{
  "num_hidden_layers": 13,
  "hidden_size": 192,
  "num_attention_heads": 2,
  "num_key_value_heads": 2,
  "head_dim": 64,
  "intermediate_size": 512,
  "vocab_size": 2048,
  "hidden_act": "swiglu",
  "norm": "rmsnorm",
  "norm_place": "pre",
  "norm_eps": 1e-05,
  "positions": "rope",
  "rope_theta": 10000.0,
  "rope_fraction": 1.0,
  "qk_norm": false,
  "attn_scale": 0.125,
  "bias": "none",
  "tie_word_embeddings": false,
  "parallel_block": false,
  "init": "orth",
  "init_std_qkv": 0.0621,
  "init_std_o": 0.0,
  "init_std_up": 0.0621,
  "init_std_down": 0.0,
  "optimizer": "muon",
  "learning_rate": 0.00339,
  "lr_mult_o": 1.5,
  "lr_mult_down": 1.5,
  "beta1": 0.93,
  "lr_head": 0.00658,
  "max_grad_norm": 0.5,
  "warmup_steps": 200,
  "schedule": "wsd",
  "decay_fraction": 0.89,
  "decay_shape": "linear",
  "final_lr_fraction": 0.05,
  "batch_tokens": 32768,
  "max_seq_len": 256,
  "doc_mask": true,
  "z_loss": 0.0001,
  "train_tokens": 172500000,
  "max_steps": 5265,
  "dataset": "wikipedia_en"
}
MLP neurons of a small language model. Each row is named by its layer, matrix (gate and up: input weights) and neuron, and shows model dimensions 64-159. Each number is 50 + 15 x the weight over its row's rms, rounded and kept within 0 to 99. A neuron's up and down rows have the sign that makes its largest values positive.
After each neuron's rows, "fires on" lists the tokens most often at its 100 highest values on Wikipedia text that the model never trained on. A number after a token or word is its count.

L8.gate77:42 46 39 39 62 43 43 68 50 30 78 54 60 48 39 49 34 25 27 27 73 72 30 57 25 46 25 38 38 64 58 52 60 56 41 69 62 22 49 47 51 43 48 76 22 39 65 30 51 39 52 51 53 36 90 46 60 44 25 46 31 12 27 30 67 23 58 60 67 50 41 48 63 58 68 70 60 62 44 67 66 61 65 43 62 43 72 41 89 36 43 51 54 74 82 56
L8.up77:68 10 31 47 46 33 20 49 48 43 27 53 44 71 48 14 38 51 49 56 48 58 42 28 20 16 40 43 48 53 70 53 56 74 38 48 22 52 33 53 38 33 48 43 56 81 42 75 79 33 41 46 48 32 56 41 66 64 66 43 55 59 62 76 52 48 61 28 27 42 61 52 31 73 14 45 36 43 53 52 51 30 40 38 58 51 41 37 41 26 37 58 37 53 60 47
fires on: "s" 39, "et" 15, " program" 9, "ce" 6, "it" 5

L6.gate371:44 23 75 71 64 37 39 45 54 62 53 29 44 34 40 59 62 24 88 53 28 47 46 47 12 54 54 42 53 58 43 69 61 90 51 62 69 65 41 52 67 60 35 39 51 43 82 31 41 53 37 54 46 51 78 44 70 30 47 89 31 44 27 75 49 68 63 54 47 46 62 63 56 49 46 83 64 38 42 30 53 66 55 51 48 41 56 45 31 38 40 39 37 28 50 47
L6.up371:63 42 47 84 61 50 46 49 68 44 41 58 56 63 50 63 52 74 23 62 61 41 44 51 67 37 42 70 62 23 60 72 54 50 10 59 34 72 45 68 46 70 42 39 44 48 54 72 58 37 58 66 54 48 80 30 51 66 32 62 50 48 26 50 70 66 57 58 63 39 49 38 44 33 50 48 48 31 51 25 37 50 47 29 28 31 66 49 72 33 28 39 46 36 48 28
fires on: "il" 23, "," 13, " " 11, "In" 9, "ain" 8, " that" 7

L7.gate440:51 50 20 54 33 43 62 53 41 47 52 62 44 49 33 65 44 63 55 67 50 41 43 55 07 81 41 45 67 65 35 50 42 70 56 33 54 62 57 51 79 64 46 46 43 45 84 51 60 77 88 42 23 38 67 23 57 36 35 65 43 45 31 52 41 73 66 63 64 49 36 50 29 67 39 21 54 61 59 27 61 28 60 44 64 28 43 38 45 40 42 55 87 29 42 63
L7.up440:62 95 64 21 75 50 51 32 39 71 48 51 35 42 34 37 49 38 50 62 44 47 56 61 59 51 29 73 50 69 51 55 81 55 60 64 57 34 48 51 30 67 46 65 00 48 24 56 62 57 32 59 60 57 61 33 56 64 50 44 53 58 63 48 51 42 30 60 35 47 67 69 60 46 33 38 55 74 45 71 47 65 78 48 45 35 41 47 55 73 64 56 45 48 63 61
fires on: "," 63, "." 8, " 2014" 5

L6.gate497:53 43 43 62 20 21 59 37 54 40 69 57 42 50 31 60 66 74 84 91 27 36 32 42 40 62 42 58 62 78 61 59 49 44 49 39 53 61 40 51 62 54 65 32 35 53 73 40 40 62 52 31 15 74 63 58 67 72 42 72 47 67 24 57 63 71 66 50 59 31 66 43 63 50 42 52 78 35 64 35 66 51 38 44 57 46 36 61 66 75 56 59 52 56 22 76
L6.up497:50 63 43 74 69 69 55 39 64 24 36 23 52 57 42 48 62 35 35 54 54 51 53 37 35 36 31 48 69 79 39 72 49 32 70 90 57 48 36 51 46 80 50 72 48 37 73 53 37 62 33 74 44 39 93 42 30 45 47 60 43 44 36 52 51 77 48 60 64 61 42 76 56 58 31 35 60 63 41 21 92 61 78 56 30 38 36 28 58 58 46 58 50 48 52 58
fires on: "," 69, "ough" 9, " when" 6, " that" 6, "le" 5

L8.gate249:81 70 49 41 69 33 80 55 44 73 24 88 24 17 43 40 37 54 57 83 47 47 42 51 62 67 40 49 06 60 43 26 42 61 45 52 67 30 47 61 39 25 43 38 35 74 57 42 45 42 62 54 25 37 54 51 47 46 44 67 63 64 59 76 25 48 48 34 53 51 46 62 52 63 63 46 20 40 70 55 51 25 63 57 62 33 64 73 55 31 56 44 69 47 71 73
L8.up249:60 49 35 54 47 49 41 45 67 30 30 58 40 37 58 62 67 52 56 73 32 51 58 87 32 35 42 75 37 45 40 44 33 35 54 28 59 52 21 51 55 56 34 21 74 35 54 49 67 26 72 61 40 27 48 59 53 57 78 43 75 62 37 54 54 46 63 39 52 50 76 57 13 58 45 61 54 60 66 48 29 52 44 43 33 74 57 52 66 45 54 56 29 51 51 64
fires on: "ing" 46, "es" 10, "d" 10, "ting" 7

L10.gate360:50 50 44 55 69 60 57 49 60 66 59 33 79 47 76 70 77 55 29 40 60 52 54 57 43 53 52 45 11 69 27 67 53 62 55 46 58 57 47 36 61 52 54 32 49 40 70 79 48 71 67 69 41 38 64 77 48 41 40 52 48 33 74 56 65 45 58 21 44 37 46 50 79 48 50 54 71 55 22 60 45 68 77 68 28 54 51 58 33 51 33 27 55 56 56 36
L10.up360:25 38 69 41 62 57 40 48 42 31 27 56 48 37 43 46 46 69 53 61 44 49 50 52 47 35 36 77 48 40 52 85 41 62 57 27 64 56 43 66 63 38 24 38 31 40 51 59 52 44 54 73 48 64 53 06 37 64 39 64 47 29 39 36 47 51 39 05 42 56 93 27 60 60 63 34 83 71 42 58 56 38 56 04 35 47 37 38 43 55 52 74 64 52 67 67
fires on: "ed" 24, "s" 18, "il" 13, " years" 11, "al" 8

L8.gate475:28 49 28 28 43 53 47 50 50 56 63 44 36 51 58 39 45 33 63 40 48 41 35 32 04 40 61 39 57 30 60 60 42 71 50 47 67 36 49 34 69 52 25 36 12 33 75 49 53 50 52 64 22 48 74 48 24 40 33 23 19 28 53 54 50 52 35 59 74 76 40 48 38 45 56 77 52 48 43 32 54 44 82 46 50 57 40 52 60 69 42 64 63 44 36 50
L8.up475:64 34 49 67 38 48 69 58 24 21 56 33 37 51 56 31 50 67 71 33 36 43 65 50 28 45 69 74 39 48 42 61 49 41 54 56 61 52 23 61 53 57 40 09 78 60 64 47 66 67 86 43 61 24 35 62 33 65 67 64 73 59 56 41 62 41 56 52 25 40 35 49 48 73 72 80 36 50 51 81 49 42 45 36 45 34 41 71 48 65 22 38 44 36 43 38
fires on: "s" 33, "ron" 8, "al" 8, "et" 7, "vision" 6

L4.gate310:45 56 45 38 59 48 32 85 62 54 52 53 53 22 24 51 58 27 58 61 49 56 56 50 46 61 51 52 50 62 45 43 49 61 62 46 53 60 47 68 63 57 36 51 37 41 40 61 23 44 62 67 66 32 65 26 53 59 49 73 46 53 55 46 44 34 75 27 50 81 34 52 69 24 72 63 68 46 49 29 57 29 24 52 79 58 58 47 30 33 65 34 73 65 56 41
L4.up310:42 29 39 23 45 59 43 63 54 59 55 47 64 89 59 73 40 60 66 00 42 43 58 65 55 73 29 57 55 42 45 65 66 52 54 68 26 63 72 56 41 18 41 29 23 50 45 51 52 47 57 53 61 50 65 48 66 79 26 57 54 44 50 46 40 57 57 76 35 50 59 59 74 32 42 55 47 23 40 58 55 60 46 51 46 25 48 38 48 59 67 54 52 65 65 58
fires on: "re" 22, "ine" 19, "t" 13, "n" 12, "an" 6

L9.gate145:48 51 44 47 47 36 29 59 05 41 68 70 40 45 77 72 59 65 83 69 60 34 47 59 74 59 38 31 56 89 52 39 62 41 21 16 47 69 43 47 57 51 51 50 87 43 49 43 49 53 60 40 29 43 47 39 73 59 57 67 66 53 46 54 48 78 58 58 72 35 63 53 47 50 39 68 67 52 60 37 58 49 50 68 49 45 53 43 45 53 59 36 53 38 66 86
L9.up145:50 46 73 69 72 49 30 44 63 58 42 30 68 52 41 44 58 32 51 65 48 57 66 76 49 61 61 52 35 40 53 69 52 56 72 26 54 56 57 39 47 50 60 56 45 33 58 53 63 51 59 43 68 87 53 57 58 69 70 61 43 41 49 31 47 33 23 46 66 98 42 51 45 04 48 49 45 63 49 57 56 59 41 52 51 57 50 33 23 52 31 57 65 45 59 44
fires on: "," 34, " that" 23, " to" 14, " announced" 10, " of" 4

L8.gate385:50 23 61 18 47 44 68 30 45 34 77 64 53 38 57 37 41 35 34 62 48 61 53 60 39 65 59 22 32 57 54 52 42 63 39 80 49 49 42 58 56 54 34 49 54 55 74 79 35 58 58 53 28 47 29 40 49 54 36 55 27 70 46 48 67 54 74 33 31 47 35 55 48 32 45 51 62 62 41 69 23 50 28 61 35 55 47 55 64 63 47 17 54 66 56 49
L8.up385:38 11 46 44 36 39 48 36 64 41 71 56 60 44 46 46 89 67 46 63 78 45 45 29 14 56 40 78 51 58 30 80 65 43 37 55 27 63 41 30 50 11 51 44 37 41 51 58 54 46 67 44 41 36 44 40 39 45 43 35 47 64 43 71 21 63 48 43 50 51 32 47 25 42 22 54 66 64 51 43 55 80 42 20 66 54 19 58 47 46 51 52 25 36 55 74
fires on: "al" 50, "ar" 15, "il" 8, "ed" 6, "y" 6, "id" 4

L10.gate265:63 62 53 54 67 51 46 54 33 79 66 58 20 49 69 48 33 29 57 62 70 38 49 58 50 55 51 31 35 46 20 32 59 51 56 41 66 55 38 60 36 53 55 54 40 72 90 53 37 47 64 70 42 47 48 64 28 71 65 44 77 35 73 43 64 70 61 71 54 49 57 68 37 46 49 56 55 44 49 47 85 57 49 56 44 36 53 55 34 59 27 66 35 42 62 45
L10.up265:55 64 46 69 39 38 66 43 63 57 72 56 27 53 56 59 33 27 72 49 36 46 46 76 29 64 68 62 42 17 61 49 65 48 29 41 68 65 35 52 48 55 57 48 25 56 75 55 48 55 51 49 53 50 37 55 45 44 50 48 47 50 30 38 48 72 67 69 62 40 76 52 44 65 44 51 61 53 79 25 79 72 24 54 43 50 54 58 54 09 28 51 56 42 39 90
fires on: "ed" 26, "d" 14, "ing" 13, ":" 10, " wrote" 8, "s" 5

L9.gate263:34 50 58 46 36 57 68 52 61 50 25 59 56 42 48 63 62 45 77 74 47 58 36 74 26 38 41 50 59 68 43 27 61 77 70 45 65 56 63 70 59 60 42 48 59 57 54 23 50 67 46 59 59 44 56 18 45 47 33 65 37 48 52 84 46 50 49 93 23 50 47 54 24 48 67 18 45 67 41 65 21 32 52 58 46 27 52 55 69 57 46 53 44 68 64 61
L9.up263:62 55 33 35 12 52 51 42 28 67 62 60 40 24 59 56 56 31 46 54 63 61 50 64 44 66 56 46 63 64 97 52 50 46 49 37 59 36 43 33 50 54 52 38 33 51 56 20 68 29 27 24 40 33 44 39 55 17 46 40 27 68 50 55 39 74 51 47 72 56 78 46 36 57 36 32 57 27 74 39 54 55 59 56 60 66 47 37 65 56 69 64 57 57 73 41
fires on: "===" 63, "." 35

L9.gate1:29 46 35 37 54 09 36 76 28 71 82 39 31 48 60 32 47 54 66 37 51 56 35 31 41 49 51 37 55 63 55 42 61 61 64 46 44 45 31 59 51 45 44 44 26 35 59 68 67 55 58 52 59 47 66 33 31 25 60 59 28 39 38 56 34 45 54 39 50 67 62 56 52 35 48 61 35 23 29 80 42 46 63 49 61 45 61 36 33 31 82 50 49 42 69 65
L9.up1:34 34 53 38 69 42 40 63 49 36 65 47 44 59 39 54 40 49 37 42 36 47 22 44 38 60 20 49 67 62 56 55 59 58 39 59 15 45 19 47 53 66 38 59 38 56 42 30 44 57 41 66 44 75 71 79 39 35 87 33 74 56 49 42 43 47 79 33 60 52 68 60 62 43 58 60 44 20 32 70 29 42 59 33 39 14 55 30 40 71 39 52 49 69 51 68
fires on: "t" 19, "tor" 11, "ed" 9, "n" 8, "ion" 7, "ing" 7

L9.gate139:59 53 28 38 63 49 65 27 75 58 41 53 70 57 48 47 30 36 74 37 31 56 63 44 45 23 32 34 47 46 52 75 62 78 32 51 57 52 43 85 51 56 44 51 43 20 39 55 49 38 51 52 43 39 55 44 45 48 23 56 34 51 25 48 40 39 36 43 64 50 29 73 48 43 40 53 74 40 49 70 16 43 52 75 88 42 58 43 63 33 44 69 35 69 44 71
L9.up139:34 68 45 53 40 52 26 48 58 43 55 70 73 19 76 57 63 54 41 52 44 23 43 32 71 11 48 57 41 28 91 67 35 55 40 65 92 42 40 65 41 40 50 42 41 42 56 38 46 25 24 42 46 49 52 34 26 45 52 23 35 52 34 46 54 61 47 29 26 40 44 24 54 37 47 35 42 30 51 37 46 56 66 56 83 39 62 43 30 68 54 39 47 39 38 25
fires on: "." 31, " U" 25, "u" 22, "U" 8, "un" 5

L10.gate41:43 51 64 26 47 54 40 70 38 65 60 49 45 60 49 60 38 31 53 39 70 66 48 54 50 93 47 58 74 54 64 50 56 58 76 48 46 52 58 49 50 59 40 62 61 38 54 36 74 56 56 70 67 44 76 46 42 33 43 45 52 48 46 37 37 62 21 53 20 45 45 51 13 56 39 31 07 41 24 55 39 70 28 52 40 38 76 77 53 40 22 63 36 55 64 61
L10.up41:38 25 55 72 41 38 77 47 56 44 51 40 53 31 48 46 55 51 62 57 73 35 53 42 53 73 31 24 43 40 47 59 57 85 62 29 66 33 20 63 40 80 44 55 54 53 59 49 37 47 58 64 67 20 54 37 59 33 79 32 35 62 47 62 77 74 46 49 55 53 41 24 47 48 41 54 46 62 60 43 44 57 68 38 38 42 45 39 80 65 46 63 56 50 55 20
fires on: "." 33, "la" 10, "I" 7, " You" 7, " Man" 6, " Star" 5